From a checkpoint of a small transformer trained on Wikipedia.
Size: width 160, MLP 448 SwiGLU, vocabulary 3412, 4.38M parameters.
Architecture: RMSNorm before each block, rotary positions, no biases in attention or MLP, untied embeddings.
Training: a variant of Muon for these matrices, 182M tokens, 5561 steps.
MLP neurons of a small language model. Each row is named by its layer, matrix (gate and up: input weights) and neuron, and shows model dimensions 16-111. Each number is 128 + 24 x the weight over its row's rms, rounded and kept within 0 to 255. Numbers have three digits each. A neuron's up and down rows have the sign that makes its largest values positive.
Before each neuron's rows, "fires on" lists the tokens most often at its 100 highest values on Wikipedia text that the model never trained on.

fires on: "g", "9", "ul", "r", "l", "n"
L3.gate271:132123131150094110135123126136130146135133115123107109150143178162103123180087124101095121104101114094169148128162141126111139136107170143124115123097137118140123143122151132121107133151155110148083127119163125118120144145122125111109102124145118153133098120081090095094090089181108139109
L3.up271:111134104155124082100109157154100122138130126137111085128141143119109150152083078110142145129154124111110105093167099097114113144105127122151138149134098125133166120136147167156131183113134103143187107083130102139156113150150114120099117117102171157121123117114113161108093161138135123169

fires on: "u", "a", "3", "s", "ock"
L6.gate112:131137142173083127140123082160100116115150111148143104166148160119101081134112160110128115167139102131169189114096131152083164115131149165116115121085118139178162148117096121151107140151144127115142121115167151133144130119143162136136151127157124092113122100128083156134183145125094167125
L6.up112:108152107133158125115166116119104111121123112138089133143070175115116133118172146130139125137098102116161159111109124119097114130126125153175098156121093134160139166104085107106120148096121148141122141111107121111118068146146120127124132149157127117162149137139122141130108113151081182117

fires on: ".", "/", ":", "ver", "ident"
L3.gate217:148132142098132102135146094126143136135156111153122145135116132170116108112101110124160118138119170127102097144165169137105121109150179142152128132124131134117110164119106118138122144100090125171078068109160132108141140155134163127124135088123118086163143097118134157120127083133135105156
L3.up217:141109166125157144121104117159114142123121106140135134141105130138111131125110092143181119149154177112132167135167136094094153133115157099146117133137142121133163144129125186141110156105087123147145091129159161145141145120122099124151143117142115148138145088060141101110166108119205096135

fires on: "or", "lor", "ie", "iam", "ro"
L2.gate349:123163138130133118120134136121168110113188143162099121114110065133150164125116105112099126135085116126110149109135105126110126119154120118155112139087090145109127116120157168159094129118147141168062147108094138139126126131109086174147119154160179080139157176107113116139132128164133145141
L2.up349:160126078126151129112180110114137129108140148161115171127121085129107145089119148119149115141132148137104141112113102144126130148144093129135144156109117139128162038129145170167110115131138147162187106122090139122107140141102093155125131138145127094161148167100136125158192118149105154153

fires on: "w", "e", "y", "k", "r", "ach"
L4.gate361:181143139142132127120104111103155142130141122107133123141116150140137139164117127149136129175152160119118116074134112113135103097107136136149133173087129150118079143161121078127186134129113137130121135120062188118117165130069140089110097120077112145155107150088175136138134134141107183131
L4.up361:117132114143129108148134117143108162098084110135152134117102109111144149100140148117135138154148169080130168111118138093117114191091124111116117114118117117096106096119136071115140096119118155133126089129090154101149165115147126164159091154078133140107103102146128148117109135094146148161

fires on: " El", "or", " San"
L3.gate241:104166147123174150166122169098153150150143108150120174127124142140164138124106093146129079138113151165124137122137076123116122114124175099140125149105107136128157136139122101098177160127131127122148131115051113108161175139126115111147131110114124147118141154125158147134143143123154128148
L3.up241:140103109114099146171134120116102139067096133123155142087111110166144115078135160136171149134081104119126128098138111155129143146109099108132197144105129129119112126140118181140091114161140136093130129172141157120103128078170138163136129080150107119119162125117133136124157115112118077128

fires on: "ix", "er", "t", "ir", "h", "y"
L4.gate92:166080092114127121126153101139099136170124121131086150155134154126110110128109184126130132148135121115168119126137150118138109105120143138104123138135158154105129106150106133092113100115115148151147129062151159065110151180130111101138121111142142141095114148118137125169153106130127127134
L4.up92:125120153148090164072163104136164154126153111118105183123111108094155101126147099134121150101159146139134128094165108102133098109110139168142128136125086143179137134155133167129134113097119130117129146092175129137136090121105120149132142130119124098114129105122150116144126171100152093119

fires on: "."
L2.gate221:122151129135115146125115127118135146167131131140089129125164120096151138113120150136099152080118153097145140160097115145110150113114154164079155130091125136094069101089140142181089095168108110161133133122134116111108115127156153122103105142136132169162116148131127163121130126152187139095
L2.up221:102118125167156128155141139142182117129085155087113139135091134131089144115102147124156132096134093118106141150135119082137165143114173154158117142192124136098155102109161141141185134139125133113122116159097124172109127123112118132117101105149082144139113131105110135132158136150118093063

fires on: " ", "r", "ad", "qu", "er"
L2.gate421:150092113083158091125097113131105140180132136145112134103099126154129083145103127117076099163149120132135101123135113147144145095082138110162116104183134149102130106165158135117166176141141151074129121170091116167147118179148103132111151157096125152156144141158112127129129166124111147159
L2.up421:128134120144152104162151112138178148179104098150151168116114118113124168124119132096121103114108080159158106121106102137123117137142147118159142156107171186124095173133052131123119112106112158116142133160126130155143139150129124108157136107160132121125142137115103142138096169115128149124

fires on: ",", " of", "ab", "wards", " to"
L4.gate315:134158133128114143177104151116119138139122106114138137086140154163150135155113139118100141177158112129120121080099113135132185151116099106111110115160174133101155149144104147145138108108137122158135143143135124124099153107161100135099072131130132131149117133153123107127164122148149118135
L4.up315:109132148115106122128118160124082146123117123105159122089103126182128106112105159138122114186102154135132109146106153114176184128131114124098141109132154145118140165125171157148124128162133152110193130145142139109113118095096135136134089120103168115125107119139125097162140152123073137151

fires on: ".", ").", "w", "ms", "U", " for"
L3.gate440:101134151097109133123118121139093120150186125129088118149128128120129121162133111125152116076117193125157131151110144148156151119064147129097173161116153141147130095180081128107132099094216124119156104133118148129116122144115130071168113120132132161142129127147130119134118146154123140141
L3.up440:161173154090121120124135131150156144168173108102141122091137126116145105144147128127101132104110158110181130107149120172153165116097066113088139130053124091144088096086151112152128129121120167133108114151085153136117107128155115121106096114141135131146133141162146119088123144137131141176

fires on: "e", "ing", "ment", "ers", "ries"
L2.gate355:110128179138113047113138119147170140125140131136117087111112148158140084167141141087122165103140154122146129104105161144138144153152115114121160130133139164186140134125115111121167154123134133125138142137151167139157115111118149131113137118119139131125112177149098110176168133146113126131
L2.up355:111149123170115065094149107132149156137148110160124092111134131142118115129132147139122150106120133102158139109112148106161155175142125157124112145119167153158141146135100109104152124102133131095139158135172194149135097086102142120109097130125116132094131145147099098155162093167134134126

fires on: "ud", "b", "ern", "im", "ust", "and"
L4.gate136:109104095115186096121118135142112141156139139153144103108115086140137156160120103130119183112091130139164079123134078158110145136153115127136158098117165098127105123137107139169105128163159144152129129099127127094125127127089114143157141113127165111134096111139150144098080172109120129115
L4.up136:143120107157142142147118127117099108158146162143113101128187113174091181174103153191121134144120165165115121122141108101110122103186120133135120088099129099136163151150109181180103121152133148135156120080142104115169143115103141143114114120124146113076116116164146148079088141137107119138

fires on: "a", "y", "ir", "any", " both"
L4.gate18:102138125129109126100181087130127159148131097183087116172104128117140135151091131139121139163126136117143085102057150140111140122142116142118143102103121112117148108129142138077123103108136094116136123092113118150120149147129140126111140084108112183106102081142128135123141131121150141109
L4.up18:096096094107109148127116163080116095108122144118119172143103113137149089161148118098145129124162135118105119124137155116113135139106140173170095127154160133112192124139129107161160160139067132112145121128068112158122076127110125150149176159138151109111155139123122123119154149107122132174

fires on: " Tra", "e", "y", "al", "le", "el"
L4.gate260:093150114161136141099056077167122134134109178100129129123128102144128091122109160138185122110113095169121112145107115116115130118113121114155104089101116120092097115154127093146137130106140083096102132163097133112111140069080135101105110120158167121089158142152132127153123161123143102142
L4.up260:109153107198122107119102102120137147166134137122099117126115119145159093136157176125185145117090144132121142140090153132130119148092132097139112144135116146118162094186149152131164141133147096094103104139074132118135120108109148100112114133136127130083148155117099107141168139112113113123

fires on: " ("
L3.gate230:100127106143127075106114149098135135139128133122114121136150132150128094115100144145157116159115113153156131139122180099129105115165127132148114148152132121143168142134120148101131122112114091082126109117106144120123144107169127165113188115079092139136109131110165141147121119160117119070
L3.up230:154154156143109124136119107140165086085134131120098120113173128150130128111123127161148133140118127106155143172107102075125121119108143157125095117161110162119126130151125155116113128074079103136136081113143127124119131126143125140109166146124100134121107128117133150134179056102125101029

fires on: "at", "age", "ach", "5", "a"
L4.gate58:118141107150124147105118115130150121162126108108123142133118085152120098138130086114142156132102137107081080143111120138194090161144141130163132145191111150126113175130098073121140133108111093091146156120121104140157068136159095130064112078117126099115138128135147143102156131116099131143
L4.up58:117143111119153114117104151146130089152145109134067113127121163085143107132133159105111143115178122142107142177127161174103150135125167144121119169134145139142122145110103125105134077126116114111107124131164156155105190101130160131115157138123138144144119145139101106125140116120119152119

fires on: "es", "ey", "e", "le", "els", "ers"
L6.gate116:087115082064118139111181148131086142105136056165067154132140132157098126128089114141157128161092130137161130114143118111143152140115120105118105120097145135149092125125113100111172108114134126150114149107106145141135118155125175136139146121105117124141145143083117118148167117125097163113
L6.up116:152134126131115098146154112108136171108128159150120123111093099083153084128128076101154111105104125105151175121151091123128081163137166091170122141170160114082154131118106145153111114158099123125149138112148141107136163129132142136152136116153121140088131099110137166099103139155142149136

fires on: "3", "4", ":", ");", "′"
L2.gate321:098162110145157118190110089130144138136134118162138124117166107133109139154126087116167106104105133107139155145121109138172137122131140093135158113089135099146088124102181138115134142128125100134076164129192184137096134115104152121113077168111151133100139170124058122143106139147132108112
L2.up321:142122179147115138174115108108140103176091109117090153097137105120140165180122126135104116127088153082132122167117136101125181144103101137120124125135125103122161102110152135123106106139107134154147159089146117112125139104112100122126108104113131155062159086160157137144127129161141110117

fires on: " on", ":", " |", ",", "):"
L4.gate59:114154144151147160156116147102194145184149110108131131128126127135137115098131102060108147127089114138150125111139134128122134104144144075183088155171107129078146113129132107123148162132119104130125155131133142095113104138153116115137141086106130094111152093094137092129173101140189100108
L4.up59:146094125171100123140132138129161143100119120119128154145146148170110163137121131095101146084137084138119092088113109110101137149132116109147144124150134176123155132128125144104161110130096130126090155113136126096126135126134137122128121159092071088147126124079166084118176118135177114082

fires on: " |", "art", "it", "aly", "id"
L3.gate198:113163124161148158146121098108119131145135172127092181164153149094124137109168091175111162133135145089132132120110137099143125121111148110132107148097105126140116147172110096141108142181146109133156097130135112141139123109116165072163106124119117135144153089118128124109131196121167114109
L3.up198:128141110133148137155077087139145125163112197122110177134160138075119140106138147104117131095109133116176158139122156104131127126116157116181114170076121098146114151121145118140144134130155099137132153141146111123129108121111142145122143116160124108174152121119119092148144158116179098155

fires on: "1", "al", "b", " Ad", "and", "or"
L4.gate259:151135102123146108108111116106112099133127141151132122105152131102145141108126143148106171109095148154060091104155127113120061111113142107152158111144076151144139144172111151142153158104143134084160117158125120126156124114117136100142168155124129106152140127196116086076149112129089124107
L4.up259:121156118104116115149176116131086136094147126144137131106120146128183133128136116152155117150122133145136092118105134149126139129105101097098149123107124119112186108131164137134099129149152153086125119156162097125149155128125118152162121155094183143108174110141097106115130120145112122122

fires on: " was", " is", " (", " were", " later"
L6.gate296:163165122126131120156155137105106124162129101068108115166160119134137079134098163144126119131034105145120146104137085141129103129124107113113169125129135129155097112125139123146089126100104137115112156131111198140110172127170143162103110120111100131110130140151129102120126109125154064118
L6.up296:139176121091156139176147104107127140152089137170081134120140156148066122113078116127122120169141120141141122135160101101116112122137133140129110136161148121154155141164143143140086138105093124116133148133084136123121117077132140178125112177158142146148115127129139153162142133116199114105

fires on: ".", ").", "g", " Division", "erg", " round"
L2.gate263:132137171077102124120130119109102114134120101138111139114120127109155136181159109118131102144133131110152128137165134145126176113109157172139150156131134089121158087139177113133146120117155127145127111097091114140128086116111118120154129125151125186158137127138144120106138117141186106128
L2.up263:098139183104091110129120127124095126116126085107140164110119149121155165165102121145125059115130120118135115143117141141087127091141162155141118112125094117122160092161174110153133126113151153144146092142101141166160135128131134155117127139160136184157103144120139136120103135121152156145

fires on: " |", "|---|---|---|---"
L6.gate133:141158164180138134164116130114176107176166111162147162108144134128153140088127096110133115097137112131164158172117112098144124143141133115138143088151148084149124174154093138150112139144134134117163132123116132118118135136103109191161148108140133101120086121103130135116155094132156086110
L6.up133:103132154151157116075100101143164138146121155136153142128158113120121183109165098147131112087138114151128111115107149113150096167175143115146147136107124122109161155122197125149126149137098113102107113120157101115103131105129108165101154102138140138148124093112148128135135138140107141127

fires on: "p", "ic", "ment", "omb", "et"
L4.gate181:132115133107097159083157096133092099130143147144117117129145102100150142108146129117145131127106172128148126147116167095129180127138135114139095177128157150111130106124106094159132122145183157128155127124123134115104135175146106158126163083112132099136108144120132100146158139112132091120
L4.up181:103111092159099102108130153131096112136116102144108149128116122116138098129145138115129146142122177105135141152156120124186177117124150100107103107116155116124123128127129078144133099146162132138123176106109083157098189130118080173137151126155145118122095112114148146136142110176085087147

fires on: "r", "u", "i", "in", "er", "abor"
L6.gate142:135164124119111123147112128145115140126101122102113151163127175156150129124099112137183115151129187104108110118090142134107130161149102132125131097164137109127094114129118089105065138172096127132144116098131107148121144117138107104104098126125150129151069139139127109112160131144132116138
L6.up142:129124134122108066101144119107099151123121133121095142167128147131137120091089164146162105115140126130164121138110150150105126138102114124129154115137117098164140102138146141123136131114133150143137112140098144155178139120138135144124129092121106109105117148121148104149143160114131115129

fires on: "or", " classification", " Trans", " hold", " Author", " Died"
L4.gate302:109122107075124130130155108142163178140150117124137122099116096144135132120111132158144113142140096169148089137107132160107130178136135100104139169133132162119107124123041106067132143106121144118141162103095149106097103140085089118104110141121110116116125102125115077187129141152134124129
L4.up302:128152173153128125167163091095139069127154127114114126114120101121147150116128116138119147146091078131109155116183102144126110120115106114124149120070126163135119119067106129134126099101133123134137120135148156138102126110119143121161139067149157158121122146090128112139122127125146131152

fires on: "an", "e", "erm", "or", " contin"
L2.gate155:169126171137130111144159082116093158113095121125158097156159109126172140117117091132132103128112161141149142163165144123128134110095158128159089125098131117118151089170101111151153140142093111115146135072143101138130126147130117094111158134116103139118110140122130146124152104106120106103
L2.up155:136128105148126091137149143125106143063092126130168117159130125139184113118110105131145111097121131156114102125122158141126152162109113136130135088116136128116155115142107107112114132118119154122148096110143080135073174104144116093105129143114098122116122118098141134109121130134122093099

fires on: " |\n\n", "\n\n", "e", ")\n\n", ".\n\n"
L2.gate311:135139141136125126111110139102162109192132115125074114121113153146109101126076106118145095152138132187148154168152149107110138126119124132132136090159107142156121113186144156109144146127134130095161088094140136172104073115120095151128171104132103163128136149143135157133153094153123104158
L2.up311:142106157108144136101116179125134092169166100109115128112136121153130093161090124118135153152113151152120123142136114106111140132105138111142156112125135175095110085192153177129163145144125098072146092106096140128142086092083124156137098141111147182147141158166127143102105124156162167149

fires on: "p", "ir", "av", "er", "ist"
L2.gate256:150152096131117141140152149130091166130116124127117159129143123163110101128148141096160157152075148139141123113136142116127105087118149113137120105108089151185118150158165152133169128169126145150123146123181124169180109161101131142112131167153155136130148138108136140142156132117118127164
L2.up256:143159132167091151118136112129115132145151108151111129163156130127107132115130120088101127137124152129197103151102182096160084120139120149113126113108110137144127154128134127108148164119170116110156169128184082145147093127103161146088125077142140139096152112110125094127124154112136075125

fires on: " "
L4.gate104:106169138142108112107140150099126149145125128106080127135161112109115146157141065086100118116112140133194123145091127117147115128127126096130143102089124138125153146147138128141153173139133160133148148174102122144141134115147095116098124143125140133132141159108095126136154104141169110116
L4.up104:124118106111129116135096118073093145090146098120083125107138132119121107171126096119109113110092114149135118156080067098159169107076139107135119118088125135158148130155136135121144144121169143131134142148108118123124135082125128119129089140128104138145123138133088088128143148119126138176

fires on: "g", "or", "s", "l", "ose"
L2.gate139:136126143183111144131096140123136108146102132103127110136133152173125139132120141152133119117105103121130131108141154088070181124117139131133108140149111118118161124123166136106128136147130131085155150165152127099133096147161146158091118123140109128192115099142152092133096164124133130158
L2.up139:150139148179088102099180129162144136150174137161094087127092141116157146091106110139137149145150116127144145108099125108110147137146148104127137141123168171104127130140148152121129139151134115089127097096129128102097102153120159110061097138129155114126091117129142124135126175153157151141

fires on: "w", " Sw", "e", "he"
L2.gate15:135132116122139104114117132139108121146154147137130134116114079110118115140117154149112133151114145124148145140145149131117084073086170102128101107082133166142130136170142118073108111138127107125096125103104114104144130133137105114126136150094129188119111180148155136096132100130131146141
L2.up15:090136134143111102115123126099116133115079105119123174165152170172138097141133118114160135131150138147097141137117095119118149117128098117099161098156068150100128091135121106116163096103094169078132092117134117141125144141120133137099096144121091097136116115115093131103145127153129093151

fires on: "y", "ro", "eth", "aly", "ly", "ig"
L3.gate63:130098104126165139133113148093067162138167116092127171181096147080150106126129150110135100089086160110121099157120141162103112103094151158157130120129162153116139159082125123084159133142133166133107111165136125120126115108145081134126153118114136145126144138149093141096143142106102126121
L3.up63:119125122127108143139132157097085100134146110147130149156121151103188080113129137120129126091079187150128103117139153137145105132154123090163106178106130135114172104077123112116146138104119082115115115186138174147138119138126128145154165113129117135101131114157120128158158167106156133095

fires on: "-", "–", "+", "1", "=", "3"
L2.gate18:135086119110099123115094113169148151162079126142151136153082125114139132147161115111151121146139113131089064137125150117107106142078150141144136139149183125179118163119139147095135142131150145146137187151152144113170157089151101097144145157130105124169102122133094119146117138123144139110
L2.up18:106160143159139124138112107160156126177120107130141132134111119129137126129125120071120151122162140106116066116145144112123103154097134083172141130134130124140124155131128164077139147115124135095157149141155131121161120122136107122107154117090120156191105109111095102153142154146144122079

fires on: "or", "n", "ment", "ring", "et", "e"
L2.gate158:135090096173114135107147117206140128117168130161160120108152148139082135146109165095207121132137142153149140137185170112111113144102106160150134137153120125153116139154109114116126119108172128170124144113123098152104125135138155152161136099109143144120124119132135137165102117159122106116
L2.up158:127149142154078133123156156159116081130143133116114135101151148137107152168108180123152143155147162120099131147110114102122144140199112145099118134115138138182123142113136129123136109148156136145106122109168142125128168147100136105155131081100155142150121134141157135150152146165134135175

fires on: " |", ")", " play", ";"
L6.gate259:108145135093160130139099101122128127151127120140135144114177092144141137128154105130140112117115143107161143145112148114091117108080153093154166135153133099106154129147110087142143190105132130128101083150079132119104140066094146166169149099160128148123124120125153135143155119136085133121
L6.up259:117166144095141127137121132112146148080059175098138139164126125099167146144171161108094125129141133114109122111126143121148124161164142138169140143147137150082137143141143087143142111118132117103101106102164101105142148114116053105126140127132119183140177123096109131157129140116148083103

fires on: "at", "ic", "om", "it", "op", "r"
L3.gate59:159159156140145126138119084093091107096146153105145181145154109126109101084092173102166118129173139141111121107117146144103083106153157148142110075130152083142090148137140097127178154120094095125137104116155101093127101149126109117130120098136130146120125096130151167138144145102094089149
L3.up59:160129103124092125142145110129143118132143141107144147119164123114126178150157114109197188125122159136133118102107143152152107182155138087151134126085098126156137126123120144142106088111153159168118164106123132128074136131122122175134131118144098153125118133110110118095124124153108171093

fires on: " e", "at", " col", "a", "al"
L3.gate404:145099148141101153151155149101106113154120155130128167139140119110155106109132137090148127111121140118123126161095123113134092166096147145150121113130128137128123142125124156128046117152121152146131093107133083102156161159140109130111138132151130133135103138120099098083112104136109090097
L3.up404:122120092139126153159155168145081118145116140127141155155125141144164105130124147098168131104097141097130123148138125140121089169144147171159118138120119119113146150113123143119061121163132133132136117112098102107159166149173127126091178121117151122166107148138127081108111092160085135119

fires on: " /", "w", " Sc", "sh", " Party"
L2.gate75:123142138128151143084094092119142141103139131117131155060094133136155078170091114124123132153169172144113108123154127125138174120123069139127190109086135101139123137143159065159102135149112142145081134096079109151124139136153113146144108148144102142068147120155133167118146108074089179146
L2.up75:116182114157124130137072134146122095121139156127139099156132126122173106116127089141134153146133106095097147117140111106159140091134106146115163127121165113113179107136149087135139140162146132178093099147133104142138144095133107125111117104112108163072151146160153107094102118105107151146

fires on: "ed", "er", "ers"
L4.gate81:126128102181132142131128141182126096136125136108130151107129153138121107129121171109088155114136115136147114102168117145190149151152115154054142162141121098154191083134135158117132163120156123141118114125171184104119106117135188124151084102130118145095137156130102110133090134155119127127
L4.up81:112097125145087110131139126120111136161098104098140110121130150142128123135113156102076147116134153133129117146167146117146137127143132145084161176139145132129139116155143138119117126116158094120124108137115145120101117118103165116147134096143131097171126149119106117149155160162104106094

fires on: "le", "ac", "y", "e", " Central", "its"
L2.gate400:140126119141147111079149148138149180131131135100118127072116132162153100151152105091151122091137098143145149135111123132181154114116133083115085086122129187134106106153095112136112097112133121088121153156119119164146136178125132090161162175150124119124120152130160155136118130126148142140
L2.up400:154163118126152095086163140110152184111157105088099124102083093127123116165131118116105106118152129131153146148085104123142123135126144091110085131128122181098108091174123145149131101111144125091114149132125109132171132099121128107136102131165107144126108149122117169101094132149127139106

fires on: " ", " m", " of", "am", "em"
L4.gate329:164111119132105088153106119119084134124143124103102118140170120135083118128152093158107105096147188137152148139149166214142171149125115099103118135093105093144142122139164122131179155126128121119126163136142100124155110106117086115108143096103122178153156124134106099141159120148144146144
L4.up329:112142090139136115166086127121099135135126155073144105093176132163104105132132121119130076115108142133116142122115098133143104136138128116131143134105154167165168111126116094147185112118144126146121147108081134168116089087146107102115095108107147155120115120082143100135117128180076146172

fires on: " (", ".", "/", " -"
L6.gate170:111152089144128123156135108086139162136122121120136119129141104133143130112135125139116127111125099143145121085112167169136160090182122097128160116110143110167126158129133153150118091115122132149095107126099155131114129103142132166075106124177084137154136157114167125149129108128184110137
L6.up170:141144105173136161104093141145132134111151120111108152115136088070144080102140092106119156107089160146148140134135144140108105150110148076134099127130103185118142159177179100181147145094109152124139120123169098151139125154144155115098102137154135130172115115123117139121152118146117101110

fires on: ")", "\"", ",", " who"
L6.gate409:125090109179130134097097127103121159127158129100115161102142104122153115148148118138127103156099128100131116169108138111123129119182107140125100124164089133161130119114150066105161116209149165120132106149160138113119104130142137103114127142117113104141136153142173152092142138156126136090
L6.up409:083118096181123130113126091134138134104171140087128161126130118144180135192120164147116094123110132127137115156117142123119121091142154143165105153142131135161125155135189075125123115190116144122130134102173124109079149110124123146075105125125138162109145179142171151136121163170114102096

fires on: " |", "w", ".", "b"
L4.gate280:109104102169133132158132152093075094126139159115085147110162101147158144089149119110123136105123146112142156093111103124133155101136147168117141109111151112097137102139162135154135094103127140143115114131098129143121111113160118154135069129128162138171153123138136130160097109141141143122
L4.up280:110165128174130133152095131120137093118097121108137127128137131167154156132112137136109099153111153100121181117146101116096127103135138150071104107094120136119117108147150134163125115085130114144111133129142148127169179130133132122108102127107157171134148151141146096129158117143132173105

fires on: "o", "ut", " and", "es", "hes", "pl"
L2.gate160:098153150112116117145137160126079135126164105123095121152170107084117104156072136110114137146118095159153158127112133140120174133154151125129167124083168128149157140125102096142123131118144148152117119158175116121069137148127115113153087102099169137096115143150099131134066137107128110135
L2.up160:117107128129149152126113095114107130160127120136171131095129104132142105165155148129156110153116122155086114131164110157095143106112088117135094140105107130118132109127119116154141113158102105145112140114126128108151132135091100138140168157120092117119083129153146124118120137124133149125

fires on: " c", " part"
L6.gate31:122140094175151137084140112147114119088134126155149100157191135108126145086109130151146158128115164104095114144135133123136112108145097088122151127126130091129129101118125122081180125108103120153160121133145148141094131097109182095154132143141147118142128139114113121112157119105132123164
L6.up31:149128149130133127146137115141096110130147141136140114172140128174130098124161143114116079081133121124139097148111114146139124142135109144117133143111136110103142152097156140063135141135095092130103150103110109105146121093083109139148133138121128087126103135131126197110124159150134087140

fires on: ".\n\n", " (", "\n", ",", "\n\n", " |\n\n"
L3.gate88:112091151076110126155105137129122149204136129144152083097169109119112126134078105108133128113138143133125104134144104116115109121118111121137088098148153127131139147169169155137111161091103129102148104132147157113158143147110079122158134156100117122132117110138103115130188147129120117108
L3.up88:142099114119108086133092135089135156172135120156145066122181129126117160157076088081101136124104117156134131133125097116138096110080126141129122102158133120149121129170147132137100126118142152107165152114140150115110091126118109147116093160155134129123128150117123085155131110135131118122

fires on: "as", "le", "ul", "ac", "e", "al"
L4.gate330:148163120127132085126090107133130121106108179139107119129156110111139149101102135150104125114117110126187138094106163106146127119100139120125138105116136178133111109089120104143144137134169139040135104137123159128133145091148092146131151111116103150133119131122139123131104105092145164083
L4.up330:170096130203148127125099096162100141126155174136099151118164139132104151138120154131102145115138092129160107154120172129176156162119171146154105135125108177134114118087107160159114174145124111080135098114091109152161164128139138120119133137182109147153122131160103165098151114136119132126

fires on: "ast", "r", "ond", "olution", " few", "ust"
L2.gate50:115142197126103135102123097150126133107087126091124120144154131167137161177154212127169110120162121149121152134165142119131131123118135128183170104130129127140119150163132134110147111075102071135129128112110093126158124124133077157167152132095109178118080092142107162111158125122069119116
L2.up50:152102145088127133107125142128112153170130076104112119099188167134139110192110161101143146147151143155126159075133135115132177123135126161107129123141118116121131138144109159107116073105129187153123145129103146133142154145132106117202119134113152130139094114135126135114123134112118091093

fires on: "ed", " j", ".", "red", " Sw"
L3.gate383:128159159140113081117133147137125178081127140096082137095146127098139166141151139101125141122151129093114121094111089117081146087114080129121179150152154126110112095096162135130168120107151125127138154141149160124141144125158139090104102121123110162172099129106119127142149181132112150128
L3.up383:131142120168124094147082144115139114143096111097126094073158138170144123153161089142140138134146110128101104128110145143112164104138129088112166155151118114082111146101135142140129144150094090115100126139133171144145144120148121132109121161122099153161145134157130120148178144128128135133

fires on: " and", " or", ".", " |"
L4.gate322:129086097154179111099138153131126166133150097148146132095107085072127118166120099140134163120135093106117087119112137140117128132097121162150133106170125149154167167138159114110101137164161088119133139133119127073140140108107110145130094121148124120141093149127120142143059130125146133110
L4.up322:140127106134134133119166111144129162102137176153069129091139068110129126125160092158158130115130130127130111123123110085099074158130135103158157139131133129152146116144084125159130138086137104160135139154116122122135150123160102109110147112131128133133128120110139133156116148100131102085

fires on: ")", ":", "):", ".)", "."
L3.gate155:113122162125107138108102133127122128160100146088104104128121132156167125136132136098130163122132185121152140117151130153133134122113110134104152117118144111083144114165060130147089112123112092126156117098157130128114092171143089155125123115123147170098177151147138133152133124150133120180
L3.up155:183120122106129140136114134128106132125129131093148135165133144158160119097126108135154134112180132128166136143041125117124132073109115082126127087125118157187141146143084138154149145137140137150099079104151120130160110141137134152123096102093131156119139123057128114125200133131172133148

fires on: " |", "8", " m", "9"
L3.gate175:122159115117088063149112133131114118123136114119110129149192108141137150108141112119117117146124146071120130124129093134107095164144155114121111119177133093110156159170144104157116109136113146100148187105111135119139094124157110109133088125108126141168107088110114128105158121140119092088
L3.up175:095102154156134134118133131138114122127151113117121140116145149166113166108148144125152137107156130134115099137127165141121130104137114110164161114171098130149152172151077085131138174188127172112156160135131100126157101141152114133141110082125168088202127146117135150152106168148129104114

fires on: "b", "n", "d", "c", "-b"
L6.gate181:134108107108111133124104107102133159102172122135125143128148162156176132144058102157105127109161130122188166092116078080122177124106124126133125075138161107117093091110094174098106138097149144107123109125167113136123100113145133117132132131145133094153131097107137108111089123136108112146
L6.up181:089118100129133106079136138094123153130117099074123156127092117172167137115153124155163121134148169103156100120146138118092109103120108087116117140114118055120148146116123127105131157117101091096106100131091162144150119106094111124102141152144117174169154143132150111134134143112163143160